Weights of a small GPT-style language model, trained from scratch on English Wikipedia.
Size: 9 layers, width 160, 5 heads of 32, MLP 640 SwiGLU, vocabulary 717, 3.94M parameters.
Architecture: RMSNorm before each block, rotary positions, untied embeddings.
MLP neurons of a small language model. Each row is named by its layer, matrix (gate and up: input weights; down: output weights) and neuron, and shows model dimensions 16-111. Each number is 500 + 25 x the weight over its row's rms, rounded and kept within 0 to 999. Numbers have three digits each. A neuron's up and down rows have the sign that makes its largest values positive.
After each neuron's rows, "fires after" lists the tokens most often just before its 100 highest values on Wikipedia text that the model never trained on. A number after a token or word is its count.

L2.gate8:503475514498502485507508494509484468469521486483519498482544533522512521503518493480538524509482477507529502522460507504556509512463455493517513480481507525473552554488535475483449567496543499481496480455495472502489536527520512510493499496482484456553494485506553496513480522529477501465
L2.up8:491515507487508510517485519495506499470557509500469478470526543499484516503471506491526543534489517506463499482524531523500483491520547507489478529499483501541487532526518519508492549519547502519533528515489523512448540479503534525549516517527487508491497532523489466542503443546506489473
L2.down8:510471520509515502507526482507500494485511524540516484532515480474514462521506505513475490531516500516463545512482518483450494525488488434494449491491463525519474533532491516500559450473496457518478501529492501570509507481512523508501503491491492501490524530501497476480503494477537498536
fires after: " S" 24, " s" 24, " R" 18, "ren" 14, "u" 5

L2.gate403:519533497490515479509454485538516522498480517509512485517479492471520514493545521507514493448562550500547470471534505519445538533504471449511518460498530511503511510522482543470487467462491491482517482484527513478507427524484509476485481499482503449522498512482524469466489532500503467497
L2.up403:513514527472510493496521479513462489564503480489485468481494463487498467514469500502513461494539538520510526499519518492499474491548500491500457522507476534494503496463525485520455449522502491476466482489489502518521491461489476488508476542472486570510486473469509538490519500469505468521
L2.down403:538483473510515480449522476495499525556526513496491497474485495485474496457521509498459510526499490493547489518474492451489512490423516505504480456495488478485505466509491533499493504506459477474484524479479495452547464521523518517486522480532504462481521525483501532486494473470520537496
fires after: " N" 20, " D" 18, " S" 18, " R" 12, " n" 9, " d" 7

L5.gate414:516526537522493462478546498544499553494491527479523509513477541501499544491473517502494490511477508531461497525464517469494500501510543490526492536505520525460530428483507515484498526494493489538521519505456497460486485503486492489506502549461490512499477497493539493498539544544508487519
L5.up414:452497489499474495457513477479486484481485517511480516496517529483480494495501539522495524490526467553479489497474466486527527500532519496458493503477472504490574498527463454525476471512498508483520509548520544510462514509493483477475504547476514503546527518457479491551508500472510470502
L5.down414:499514506517530508442471482539478493513502477493495510510453514514489486525502429464469495544531569544489480485548496495503498497502497500534473526486493483492485519509561493527500484505511510487493502452543506533515501534525453529510514493494512496476454487493516530515484477489515473513
fires after: "p" 18, " F" 14, " A" 6, " The" 6, " Al" 6, " f" 5

L5.gate307:401524513533506505454499510500473458509493542517509484529506515491475550472498529497510491507463523495502489501546470527540483500481488519489459542474514481505490495508520530521473515527500505502484476551508514515510528479517488437513515530493488494521471523499506538490521474513494555513
L5.up307:504513493486471493491517450489500521516479481489552463521476546530438452496519495507505541522519512461499518524456479482461542537498509534495539476519465495488467498517492454502511481550480505483456456533464465505528505490509469468495515488487496487490495500533456503537512507472465476490
L5.down307:481501450493502508509535429490507555565509476500523494533507526504505429468478471522484529524482471529518489518539552493492530511516490464519525451483498501490439478497497490506467450469439521510483489502489504455524519491477510531498497503510507529479552497464505519474486511508489482509
fires after: " p" 35, "ing" 7, " P" 6, " In" 4, " and" 4

L5.gate154:479535479479522507518506500504507479498525502526483557464488463447548577531482498496492485550486466482523519508533505472494530461535552512501473489525478472498536501550506513476491457523485467479491549485463527446481487507521526514498489490491502471469503486561502479503483479504530514521
L5.up154:526480469508529558495497524501451532517465506472478508483506491473499572498480524476544505529452511500468501515499480505487500486496509503453520497498519497472495487511521499472499490511491531464484508531491461488528506494499527458500527498489488543501486480532493459481514516486552492527
L5.down154:493503475523513521503548482518519511486474521481491553521524505492528555485429513518523486485474451462551507474485482502512506514539542503474518455488551483542520496536506521475477501454535512513468465493505481503522498509512498501502525507462493507475515512488449506488500489544464494464
fires after: " M" 28, " N" 11, "ist" 9, " G" 9, "al" 5

L5.gate158:537536500494484456514534491438460479482506480556512545504512487535522481481494539507487527485498494482491496508514483481499492516534528524501510493468499508546493483464521502480486493498532502504505483542550477472528496508506485546531491539495508475524483462481506525477508512506541496492
L5.up158:527511533552466470511529491492494520510533531502544541467499491501486554486521523460486525453552496497438523485474492504503519494473526479526494516483462524497505529495506535532498483526509505507492522505514499497472487464519533536506495513465518477522487519536483509509484495475486485507
L5.down158:449508547518473486549460482523505515497470496472503461492512474488476486458524513504503474525502478507548492488513544488479471464485476499526519486473536525470495532520501538483476532468482519498460469516507510496531532533535463481517469480496500518479536501484486477518494540471494468516
fires after: " cl" 17, "o" 16, "on" 10, " f" 8, " w" 7

L5.gate298:471496480512499445493539509473508574505530507488489518491478466502465546477518534506526523542511500486494488451520545486526492465537475501460524479504469485470485501487541500481521529510490509532540528517473509521497499503537511480503523529488534484504502507507516489507525486453482521497
L5.up298:529492472508446535478526480531520547496487507475522487503475516473555569476500484484521526500525473506470499465523524537475495519495493458480529452489508435517500459487549498467517496521483499521497536516485496461495513497503461528496474452494477514490479480459473496489497449487476490490
L5.down298:516474510491485503511488532527456464524509499525523497494499503485524449481471492498525498481474532508493515511520505492522516462500521506531518479517518539458471527516484485506491525519547451497476527498502568501488441527445494490519522500531512505469501504507503488501476466513467507461
fires after: " ex" 32, " f" 14, " h" 9, " s" 9, " to" 5

L5.gate611:501505551489511528509477476475457497532521526508514512495490514503518545506461487537487450547491477462526506500521524514514483563537492523512498534566477491462467470507530464516519506511488514459492532464548478521489515529504474499496501469479505508517496556499509508457488479503450532498
L5.up611:508510484463434558530488438513497490550522448486509487498495518476500501458514480476486525502527494490513517475508458493481491489455502504516468473459485514482495450505527497521468496514479551496486503499500549520500580520526499497558502464502521504515499469473521481501520491533501485497
L5.down611:486519465508465517516523507516499485480491530509444461541512483502530488488482491523462519466508488474487448480487510484477504472510428501456558509510517494502495506478458468478481520524507473475489490542501495507496503512476533517500500531460513541502513471521471512502495527522505555505
fires after: "ist" 15, "a" 10, "ff" 9, "e" 6, "ow" 6, "id" 6

L2.gate268:550492504461480502508507522529528502531516496492495480520472496505512529498447512504486480484469495490499472520507493476474477500485472454501467538505526503466505511502494511506502553477524486487483495537511496517504478489487547479492534484539514551513493502540496521541547493503527467455
L2.up268:505523515498531496496495490521522494501506489498465524491523499518522468490460515506450454475473534472498465450531502493491493504445468507473466506505496491501521511509491503501507489447545530497474492525529502503473502461496522502521494555481503510527500478500515528508504506497479550537
L2.down268:529485454476492504482525543459482532500488506501456535510476496507482522493511469501506531493519517497521497522490479469476451469510477531481501489568504471489462502432501522522481500518520511457491540507508462507529479528568498457540544535462491532488531506489501475564482496528513497519
fires after: " g" 38, " A" 17, " G" 10, "," 4

L2.gate587:522508512487481493487496482495498496460474483482493515500487500494516495482506543521498528490531515477519515523521511483530491506513540489517495473510530520474478495536499504462505465512519512480480529504562454518461491451482507461495522465499526549501530472530553459461525487469496497518
L2.up587:510457528480483536520527450479519482507502430471488476467497489504489509485485542508483550524529495485511467486496563515502528497500509535506504526497520456477525546503539515531486517457518460499489500443509479459462520479502537511524522520496519513503514494483535510468509463520485528507
L2.down587:514488508462459524521531469505524485498518494523485475504497510472469452526533504516521536511532494483492442496492562534481494476514502538499507508472525453508526539482489484496487528533501491506480494494461497490476512507479485492489516514521509512482482517440482497499491464533547513509
fires after: " re" 17, "\n\n" 10, "m" 10, "==" 9, ".\n\n" 6

L5.gate157:482467518479490520463483504531512456502482504485472495496461494499464521499501504475528515529507483509528544520537455557468483463486503541473537507505507494506492518501516472526491515514497442514499520480536515494499531514461506516482475506504467493531465524495465481506546506531478560498
L5.up157:500529538511476488512478499462536511511493496497467484454525491488484470514492556497540513504507507535485536570510501478525492476476518531516483472514507488473538501499534488460480548516547477483445485499523511506525476471450506524507524466540532513512494524529484500524501485498484519492
L5.down157:502483484463504474500577502492466524498499509528493504487508499527516419519471487488487469519578505453511487503497511534466507461497474478502500470502523504461504483499500555520489494476471480507488524484475472488511487502510421517540481539472509487504502521496505494517500515518480478480
fires after: " be" 28, "ic" 16, "ul" 6, " of" 6, "c" 5

L2.gate274:523541517506505490508479497490472506442482453467483506524489511533489488505511495487485517540495527493503526455473477500452539471534481509498479484521545515495515463471471504516514484490494557478486473491513510467410469476492546520538551494464496527486491484482450480490525505496521468504
L2.up274:500474515478521497499492508525484510482500478525475506493518519529516502507486530465484487505489561491569508519512500510474476501524473489473445466476506514519480510471527501482523484485510532495484498542524480506528489490499502421499523500463491534484519471547507541439530487516512476494
L2.down274:544522492440506545484491474515499489510540463491485482518491465555445461474480511489466502520493500479492459504520515533499453507525451506567539525534478490462505454539499532511494483511507510503504538489542494533473519503471509534559479484498507503508538513463480513530504489481451533519
fires after: "s" 25, " s" 22, "z" 5, "p" 4, " p" 4

L5.gate21:504515490500484487540492513515518491517502477474499477511537491502542486524517449485511488474516524487494536466531493455493532501537504505472513458495454468535507452466473474478552504500497503511441500531492503491513504504473486529530540490442530494511503491521530533515478506470526498475
L5.up21:509505512514493545491471470462455495485483489507492518542510496464538525542510457500484512491492466495492489487503493525522532484491530491524533475493459541474528480481502520552499464541521468521488506481523494540464522504497518506523549473503522478500509471497486469513488519498504495515
L5.down21:471481517525522512496501529485515546547464496511474497505533491493481529504514474479503509505499481518499521531486539538489527524508454501484477496501476505462446503499485502445479494514491543507538536532467478451543511510538479484476491562483496465536487499500489459472488466522496531506
fires after: " w" 16, " b" 14, "st" 6, "ec" 5, " n" 5, " N" 4

L2.gate9:457473498513485526494533469446519503473523479454459521518451552505495506481483510480507474502549482497490496442512495467529485506503503473498505552495488491510542531523499505455495487527498505522481532517494525513524497519495543469514487465472526476477528465517491479478529518495500433527
L2.up9:469522487513492452510491521486525511465474527478494500490516479537499486505511505464541454525509509523482497478546521523532506502482518527464493546494474492521476519470503490506485475549486464471474548505471504500498509505477522496561463510514500523537488466478492506501530513500508492482
L2.down9:477480541472455500459524497489482507470516499487498529481502476524495457532541440497476501496534482515518519488464494516481451501503460507502515481490498502514494502518490529522521465497543527512524505508504554533468523501488503507470527484480501490490448467509466435501516487516490529485
fires after: " f" 54, "ri" 9, " pro" 8

L5.gate208:499508517482540509485470507498520450523515549530487481462481519469527502503539522514497507514510458483516510516502505489523468495554493523501442479545470545526496444463514447510481481495511529517516498461517437526518478514509513461509431475514470500493497514476518514482519493512483550488
L5.up208:466479488542539503506492456493522446482500529547514490514493444551466504528486487484550490491447529485470483470519497459499480524500509519549481459483493500518489503509520462483460510498501499501546510466550488516538511495497537493479475535475490533494503513525528441512500517534473497469
L5.down208:469488525511508531493481481507543554524538535527511488478479501494481506545496477491500559435535473488492506554577468461494528475519486518468490485488468461496470493533507475492452516500487454494517488504478504509525511474519548531470494495486461502512529533540498507484504486524522481512
fires after: " P" 22, "v" 9, "c" 7, "\n" 6, " c" 5, "en" 5

L2.gate27:507495509467512533545494483511471508527474509507449511444483474496517524506509508525505459518502515499516484535518473466508508531485506478461477476484531484507473493489517477485484525494527483493513491451494539509509498564523520483454478469489518467515538522554534560534476461487521499461
L2.up27:515485478517490536534534459488467506499516539507487529486489487486479471506472474537480437509501505502508495483498529537505453473476518509517502533484507499467503520510532479469543481512487484503499476505536508517499487532517512470486498492482527515506510495496547536457536497508525505528
L2.down27:493459500487517516523511525470532508460535546525512501504507495457485446521464484512511555482459524478522509492516520520488507493515493497542506490446454541500494509452500518483534513508436507483495470511508497520503468466472520528500507552498456513472494529491442475503535525495482492514
fires after: " D" 23, " d" 23, " g" 12, "an" 8, " " 6

L2.gate154:483500430476515476526505478465480496513455475507478468522506508472512512526493520473482533518503525536509472495498499514504486522553474481453500465501466517466513488511535508455527476475522495562478525535524479544534470506485536488478484503458538524488484502487503567457468521498485504492
L2.up154:480483464451458495509499498511488523476488518471453491499483532511525486484543514517484454476501497493534519492515467469441509553539488493518533519508467502451467504457523542490482482540476499477523554484491544490531515514505493560491504514547523514459507458497490481496481497505520480511
L2.down154:543500538536473504487516533508484487524528513508511512532483506472533499507516451525490489504504475506511519525530492485523536497490518511603478528478521489583503553499482504501514508526461532483526469481512519477478506478482486501503510496495503469509545484500475490554513458490509484516
fires after: "e" 24, "h" 11, "ric" 11, " h" 8, " f" 7

L2.gate163:488515516476486477521493511514471483465475452497490515493437482501481478512517572476545525508525484501492521494493448566492458489513514496476489477514541492515481502487510500449527491492478505525505516452503495500484512461454483493510498517529505454457521507554513444504506494531516512529
L2.up163:443517493473453510487483498435525491539493516480531542526474493511507484511442502507499484530495520472491487503522500514491482485537518504436511533494503506505538497525471470482501472519528542506517497474498469568509475479541505474520488502499482486480551525510448496487522489499488532510
L2.down163:506442497502498489512504533520499498511508508484491494485544532483487484480533486542487534545506506470475553475491495528521498519484513494534472520482488510503491499523496497556497548554519484495519488533497502512466502540507496537516521481506526520492433483529497486493506489488482522455
fires after: ".\n\n" 66, "\n\n" 17, "eb" 7

L2.gate498:503477509537516480532504526463498450505497495489506512526493517512502486505522499534534562504556511509490490504537515460514538519484480538485469514508530490479512506518507448502454494499530466494543521498509515516500500492543475505485507438520459508525523528497450518531515475483489516448
L2.up498:523506499577501495525458500482551467523496526521474468505495537471506481518544500507540509488511552510548516493477519521537467523488478516507499497499510491466537535530547510513475543512518433489534480503506521474551499498541490475489491477489505515492505487527464490520466523509514533530
L2.down498:470477518523522569512496508527511542488483474543512497505567507493499473512509524466517475508460499470509486524469534457505485505515517490502539482510454521521458471507470480482524516439487547531500473510527498464512483459481502464514524478500540504452446492538512483511499492524500517487
fires after: " d" 31, "amp" 9, "erv" 6, "l" 6, " D" 6

L5.gate309:508510498477525522474472571499437477473521499471499524490506523473514475482490528504495535518514522489484483543507505479478505505491437548470480483499546510490474479487554516494503494517471508498501492509494545495489492511541549451516493518485523480484524518503488493523489507535513455513
L5.up309:520513532469475505525535517515533533480500491483504476509507518491516477451520517473521494480492514493519440504457522489524461498493493542490499520484506496487489494526514502495502529521450508486465515513483522517465490504506499509511544503445475499479514510521475473545519509544483481541
L5.down309:526528437462519498450460478502444493503499530460488458523516454508513482500479458485508517460519504529472474526466510516526482488552531517516494488513496491503514506497531524528519491457557505442466502465511506541535521535472488512518478492508505490503491491481478497504516517497504533468
fires after: " p" 27, "us" 11, " s" 9, " P" 6

L5.gate583:494521480465481541496491464511529468488513521480486451499493477497505523482484521520493513505515494488481511497518519514486504523498484506472496558518539526524468527544502522511476507474495497495464511507494520511516554543483517494517499504501491523512461518584511471537495493552499556455
L5.up583:509431507518430521504503501513519492524510486510520508510455528510452448454536495491494519491490503527487491526500525512515484521528493491455474532481474513526486510486491468489503492481518490492530500465514514483542524489500460525518515525549534484490501533498584474516522475489516562470
L5.down583:466530501494504491470506496462492505498486431533526534514540460517522515513521492517500516517476469487534503536489483516482509469500480525515461517482510510490471522505489526533512505455511533471526468561519458533496493495453537516506529512526522521517498505502472454493474488530502493511
fires after: " ch" 32, " of" 24, " Ch" 22, "ie" 14, "ic" 5

L5.gate249:524548536473467493480506548498484474527523482522491492529510485503461487527508482484496502504498527502548505527519501475495511499517542549460536528514559556534530492454512498537496508497508511482477463515559520520493500503521467501505548479487472503482514553508499498525469528514570500514
L5.up249:480491484504513464506548448519533504531498500461466502561497458454464485481498495484485526488507527549516489499502504521463500507510439499517450528520499507497525492497453536531541497493526497477513522514465509449484518505505520466452492478534519483514500514500509501550482477492471525527
L5.down249:516501491516486498485526509488508479462508520478469509528545502504503531561507488465487514524530478485507511549542449498520504510505475493492466493523491463478517508506491471530484485474514459502502478522503507535497511498505500482503532492495527507493511492520539511492520538493554514504
fires after: " a" 43, " A" 24, "t" 11

L5.gate371:532481516530470532534504518524511504459516504519532501477480526481525496487497529494491527523518507465493482488439520502531500497461513456494493537536487508507522519503468494515482481495537490499506525534474487445481475465518510486477528531514512515488543495506463510492468533457476546483
L5.up371:494487498491511498486503503554506471502515519508538543514537453522515522549488535455503491518490486525518558469464499458521512513521493521480484495503470487480482498519486457507459499457468522480543449510459498533485502543509502536476527503487531480459472523521504501507488496478495528502
L5.down371:481485525493469511492482505492488468514499551508514453494556468515512562498528493501424470513494507516495561517491475479496505497527510497502492539491486495513514526522490511532486512444463533498490502475470488473480522515473530516554501508481503475487481458463492517481512442471568507530
fires after: " L" 14, " comp" 10, " d" 10, " J" 9, " M" 7

L5.gate324:496555474472479468496560498523543502473521499474471499488495480478495554495526475497511510484507515517477465469480487517439531530486470509489461518474520480469531485518485480498483492508493475511504526520495462509492490486473479480529484487503432479434508508468531475487512476538500496503
L5.up324:518480558489502526507500463492485554499488494479512444482511497514543454476534519448497485520528467506520506511520527515514503473476467493517466507461497492476503445506479491537500495516506503502539467531489509443536492520497494494467491507490494489452542494488527480503522514526484459504
L5.down324:498464508509492533508490508538468479543520464463506535508525491463528528492492502476525500525459525536483526455474505498468502494497455540482522529483447469488500525493497513495504524499477486504497446499521508520523499480530508498486476520499535523500520546492450467526480547469481531512
fires after: " c" 21, " n" 19, "\n" 14, " N" 9, " p" 5, " m" 4

L2.gate311:534494505513522484479490509544445452476484512460438549465494496456466500484463461521504516490478518504522478470504482498489463537502479477496481505487524449550538479454489501513473482518477476491523525487498489514496453505493517491517495466481487465512505495508460483501518483482540521510
L2.up311:527508513508487486488473498493499475475506527492502500517524504515501470500499467508467529440483553503508481472524502484487466507438472521516464448501503483496485502484487535512509513491481498477513540538542463513491488453519542515506476514562525512525517580461512494489489478482512475492
L2.down311:500499531491456484463499499519457484546479479474514510498506512491434437518507477513530478486486513501469501507485522484477544531490554526508459502498437548500540510509550489510512497466500505541507525501564499491540506538507506489496520461540516489513476504498502547489533480452508503493
fires after: " P" 57, " p" 26, "P" 6

L5.gate396:473531520499515450537506513565473547483490493515485498470469492513539476499502511491504501481440498524487530519535478475482484496539502513542467484492492498515535502495493475491475495509570533502466542514531503512457497498523515529494522539507520543512496499494512527539484479505485509490
L5.up396:463501480502501488501523492520504560492501524489544498515442552530522540541489497502494494478510488493511490518482535475488521506487494470545506473528516495538497469492518560522475486498540509503530486484510482508504434509506479519548476479514495510535456504459472483507524548491446494493
L5.down396:452496532507490505534481546512445549495546555548549490519515484509495545520496509472516478528523512490494519501483502489507510514525513489515532494489498501506495512511496489498519448515491525530498455523472475540469502523535499453497478501463492483488491464478456463480491515475471459541
fires after: "e" 39, "o" 34, " n" 5, " N" 4

L2.gate374:552516464480476485477536508511494538493496499520515452490500526500538461523490512542492495476493511457516468525531495547531511508486474521461504507489511485516463488556533501500505507552467450508547472521493492559490493511496514472492501505535512486507513498539490471490496517510514475485
L2.up374:526507501491438521455491492562494520512505527506525488494497485506511498509462481487458524519539506505531480495503494562469508488550466496530506512493481476523510496522537552486524466538490449499490519528468514479477499497536519561504546499498519516549512430492507535470482508495531500498
L2.down374:516485485502526477480539529454476532515549518526470515467516561470469454529521530548519494458504527473495519514514509496510476488457507524485460504493501509519492461510480474499446502506500485525490503498505511533449520459528532472480489498494532477436496545497513457561486484497515478461
fires after: " D" 29, " Ch" 9, " S" 7, "s" 6, "ons" 5

L2.gate82:514515505510461498521450501487496497499449525453547506503488492525492490501473514520502493537544481492474529466489487533505501464524538512476489546567427536478501522468483500520482473493500510523538478506474511487486542478505515521510461491491520519513511516458499499492519524517519497514
L2.up82:495566537498525519499508523495516490440496549471499528509562515543492500465461522498515473504441462446464470523496524499510514481532456524467513509479473514492530505501512449507482501515542540483511530499491492531535526485480481496520446509491508517535486521491527546513503532487475486510
L2.down82:509508502518448505538493463485530483504501474488494480520489465473504439538525493481486541499539556496511501471480548531499533498542505533459466494484473502492462505502521538472520498498485513519539477493495542527475511523524492491516505528489523499476472528504503496520552470496519454488
fires after: " M" 22, " f" 18, " m" 16, " F" 11, "ran" 6, "M" 4

L5.gate2:492534572506483508532526496496521467501533483495485492527504503490497516550567525497458495506495526505492517507462546490449490490502469518549497500494457510483483497531466517488497489493521519518545505504516558487504493491506484451511456498495506524505516506495494531468503519487517485516
L5.up2:478475507505469492489494522496463519478499528483514514453513493518477493506541474496549529531540504517513516501506487500510460467507522528484512543484500512496483510506502504532507463486504497519503525482501528467545484464482517497500483480497553498497494470510493495512501476479540519478
L5.down2:462519519471519500514496482517517459467538528497497532514500502528507508500481485505500530475499492460532502496539508553481479470521487476500520486512475490475503485501522516474491567485534510513468460553526514495495542533480492519467467524488518466500519500507475552523446476490468448481
fires after: " f" 11, " an" 11, " c" 10, "on" 9, " a" 7, "is" 6

L2.gate612:493482544502503504577520485483548470500507493512540465514466469506485480505533479514518519514463480496511512484500487511426506538502522493538512511505509467510472493460482473498530491495533519471448472482490495467493491520514539503541504520538511497513465508481481560496503495490445536487
L2.up612:491493520478556518487504497502486520480528492556501488474524457491527511497503551461506500504455510480505510541486494533490517500472505527522500496435463473469500534460502516517475491481465483489459486451487501489522562505540513493538518494509506518507483544498506499462485482525529532495
L2.down612:478516498492513500517521543471502485535491468522484473549523553509527503512492471493521514491513472547467464508490489508528482478504547485493505474495484507495557471531540490474477530523521522501491529517495444499524521513457473489486495531501510493507490482462472480560481531541496491464
fires after: " b" 42, " d" 21, "ur" 5, " R" 5, " B" 4

L5.gate292:444478511478483500465487488512507475488491462475533503496460533473530547498534513520478541495476505485507477513475494510480528504514504476473486536501470506543555469474537540519519531481487511509534493506488519517472502458449484536460510537500497491532460467478508480524518505535510509484
L5.up292:507470493495499505460472477515523472496508489510467456507510529547534539519495490522512488483476495540517479488478471469506521531489478502501474504531499556533502504528478522468464530502564494491500522505490500558533528476530519511531480491521541517531495477511456517490442501505530521504
L5.down292:507509493522542486515487500532508519483551491488534514499492509484512518488530507483508503486557526508521528529507521499486528514518505493484554520503535475486471493503496512491539513482479489479472488526503504464493507504519572496491520462508528530489516480527464512545475516538496505498
fires after: "ic" 25, "c" 13, "re" 11, "ac" 11

L5.gate279:499519535509475509513507484495522520516521505444486494533476487536471511484478478510517495453459492503542517497486464490531492484496510509517547517477469539501531499521513517473481452532506505543541506526521449509485544513474504524501542506502516483489493485540526516509536501517511524508
L5.up279:473513539486461510497500506484549476482493464517527467502491497504497506529483518550492502491531471525520497506453517529457509474503504486494520458484487501507575514509476498506488504517488485515521512497489514546508496481452499519520507503478559455452474475537509499473441490493502544457
L5.down279:490504524493523497489488505493513479472466496518506491463546511476501484474480511490492546517513490561486508541496538543462506519532512508476490490506510517487537578525524522485543544492515495480501500475509485582451477482486527549478472490462486483505463474507490517463497528533516515440
fires after: "==" 33, "ar" 11, "S" 8, "===" 8, "A" 4, " the" 4

L5.gate11:517495488437484507483535509521520514539500485472516553527552541478477523478497507534517486530551497541520503473500519473486496534497488504488495549539510498538488486489488524527532475541488480522472508542473439521514515527515492497498502503505517498497513489521548477506493512502496545517
L5.up11:523550520499481544490525517490530456502531487535540531517517492523472546460474507507515530524520526466481524488458520495516478533529498486493555495518513494471457492482479525488501466526525494419487501514473517524491523472504456501515463510509491481504523457505537528523488527508447491522
L5.down11:510488502473500464458496515531511505529509457499502513495487479511494484524485469560529471482502495511513546541495543526492504505528505508501489489561496510457512527463476488503486443523481533465543444506544537486533528466493507505501497460489444484486513519502491542553509509474496484476
fires after: " the" 35, " in" 18, " at" 6, " In" 5

L2.gate55:517447507537467521528524519511542506493507561505522523506530519513469517514483486535485560516529476471504479492462519509485559547460520506511526538508498512472485479515548519515554522537536479499475500499498440475507520505516530515503464475506510471523546485518497539535520522525442468512
L2.up55:517481483536476507501527507544518529529489513507521516507500484496488480507507528522462536519511518525540525517492518524507489530468495551470524486510489520445500491504496497478494504543503483480474452530508476504535534526504489530488472480502495453515471530494554499472561501516450492482
L2.down55:496502498487497511480458512484505495497490473510509482508486479478517442509517525493492451485471477518528500502498525512490459501524514514482495529508493498549498528486509519446483499475458572515474528499477503540487499507502436481474510451523537551457487454488509477493482504498531512510
fires after: " w" 14, " B" 14, "id" 11, " d" 8, "ec" 6

L5.gate143:531471514496503481505514512538503530519479490505487496503508519505484539524523508498499489491502506466518488479518496454505507501512504481502422568518460484507498511501523483525482505510507509453499488500561550496479494538497463457520527486473542529477484479497490474528521504528554501505
L5.up143:545476522531518462486487508540488506496503487509520504458548475467530517484470463537522504499535498530507469482522549468540487517483493469468443459495526517459539516499548488509510500463492490495532482456449492516503509485465492485538489514503513504479479499459501540535485470497460472481
L5.down143:466506492499462488489457470519484473478542522519500518506518498520452501542506482506501465545496475488454496498457490501522512482555484518494457525498522547562464475502506509474474508472468542536506505549511545474485459529509497478493485508480509483521496483498485507511528480492482495510
fires after: " n" 25, " p" 11, ":" 8, " a" 8, " the" 5, " that" 5

L5.gate88:457517482505469483480510553477530519465508470468514480471555465493485500531508518502484529519529482502546488506521506484472514548491464523493469500511490490535564460502527481534493544460490506498515510484492506519521499501482514569495514507544468516513532481475473505534530482495493483472
L5.up88:494452508502497520477506488476502490489510559461473509454477510479473482526518498456500524468482466502498472485511509515465508526511507488490530528476485546497501492497510530566539542481486491517499491497516473535513539491463543510543520474466494493496462523471492544492532481544489539512
L5.down88:550494525465502521510560484467505478493529541554518497535529490496501478498498514545481485502485484517528523483440490478509508501486507503481508469524483511487487505485540468490489525489499508497459512515539558488504437537533491501474448509515540510511519523504544497495453474458450514522
fires after: "c" 19, "p" 19, "ec" 7, "ac" 4, "ant" 4

L5.gate484:506471492488556518482464550513527483516537497517490533492494544494472551507457509521497509511485516512460512479466499515504464506519486523501501510465505449467469529502522516569476505502510532473531519502498541486479477500485542501510532523526482516503453548501450503529505553459507511508
L5.up484:503505493491530464485521463487471472453490493487552524541506450491489435524539546468523557486497509461496531459544532502517472505480479531493516489480480473489533479481496469494484489486472517461504537497521479503451529474484507526549479502501491529513469519488497500499461491445491514488
L5.down484:534487475505544505504513497530499500521503498496510490480463542557471524532529479528461457475525500472542529547509496491506514524505480459524486471490517482497522490494513543477538513511489539506520477457532475476540485489515488534516467455507466472521507445559524502487513498505496458453
fires after: " p" 14, " P" 11, " Ch" 11, "r" 8, " M" 8, " ch" 5

L2.gate469:512498505486493486533496498492476467472463469465509512506508510481506507472482488475563496502516454510537517488510520540470486485508534442512537531511490513492524501462557500479487470508462508466484455461485530498501501510518519542514496476488508530524502518505519503519474486464526519522
L2.up469:519476501511513495508514527506496554517504470479499477487501534482521482500449480476497519517505439463488500464483474463486515469514494459506460504516461511527533492467443491470483509530471484502496504532494505533493475453515514496461491473516509517523463510460492510486470504535475471514
L2.down469:492542482495490477500465513485493545505506554511510466504527482526453484504485484445484508490523509519467466492497505449466511521522464494512483530525499506452489480474530570484534548503535508518507519531494452523516508505512501467477503518510460458523513467525510500519482537490480513502
fires after: "ic" 24, " R" 14, " m" 9, "h" 6, "qu" 4

L2.gate608:461524490506487470487514569480492486517488491482470528449498545465467499553509513470519500514504486525483512501516489486535529514512525494466462527494512502467510508496493586484517507481494534498527504515475506533518487467500473433523457478476493478489487529503518470532495487497524533479
L2.up608:511525468454489484496497498481471519501469488510479493534475491473504502565472545463520510526488511527513442464504546525516482471531484506498523464498544496534491495510530565503492496485484508484486487470485508476505498507469477535522528462455512504465494545502484523510472465476462476499
L2.down608:476544497487523506547480498514523481482491484526537495523468480519521535498473514485521490480532492501562457527549500481474510512516452492529482456510528506448520482493488463454478473478519479513481505528514566443491516497485536506463487520459514494478512473532500527488539512469536522495
fires after: " A" 34, "f" 19, " a" 7, "A" 5, " p" 5

L5.gate518:520529480525464479526497508507509495493532548568505512511482505479452504522508457545481494491481505509551513484521463510442521508513469462497540487466501495531515480472456502500482480521516488473485479564549471514504522515513526441487525490460488506494506499524511520520484520499485506504
L5.up518:499500514557488479504480511498465501505530521459500476488511511473532511503510463560499477531504494501535518555482530508503511491505531468496486505522513528486517494486529564469541494523560488479521480531509448519486517501473513491483534476476560462537485521474522489487510500506502483517
L5.down518:513525514530515469508490542536507495484528508534497538519513533539507500514496493520511527529493516522498503480527481514488444482531495467455515509507505527531553491481499490473531521479524519504468513503500452557473562529528503504500490491485484450492509454500480459503472525509484511542
fires after: "==" 22, "-" 21, " P" 8, "ar" 5, "===" 4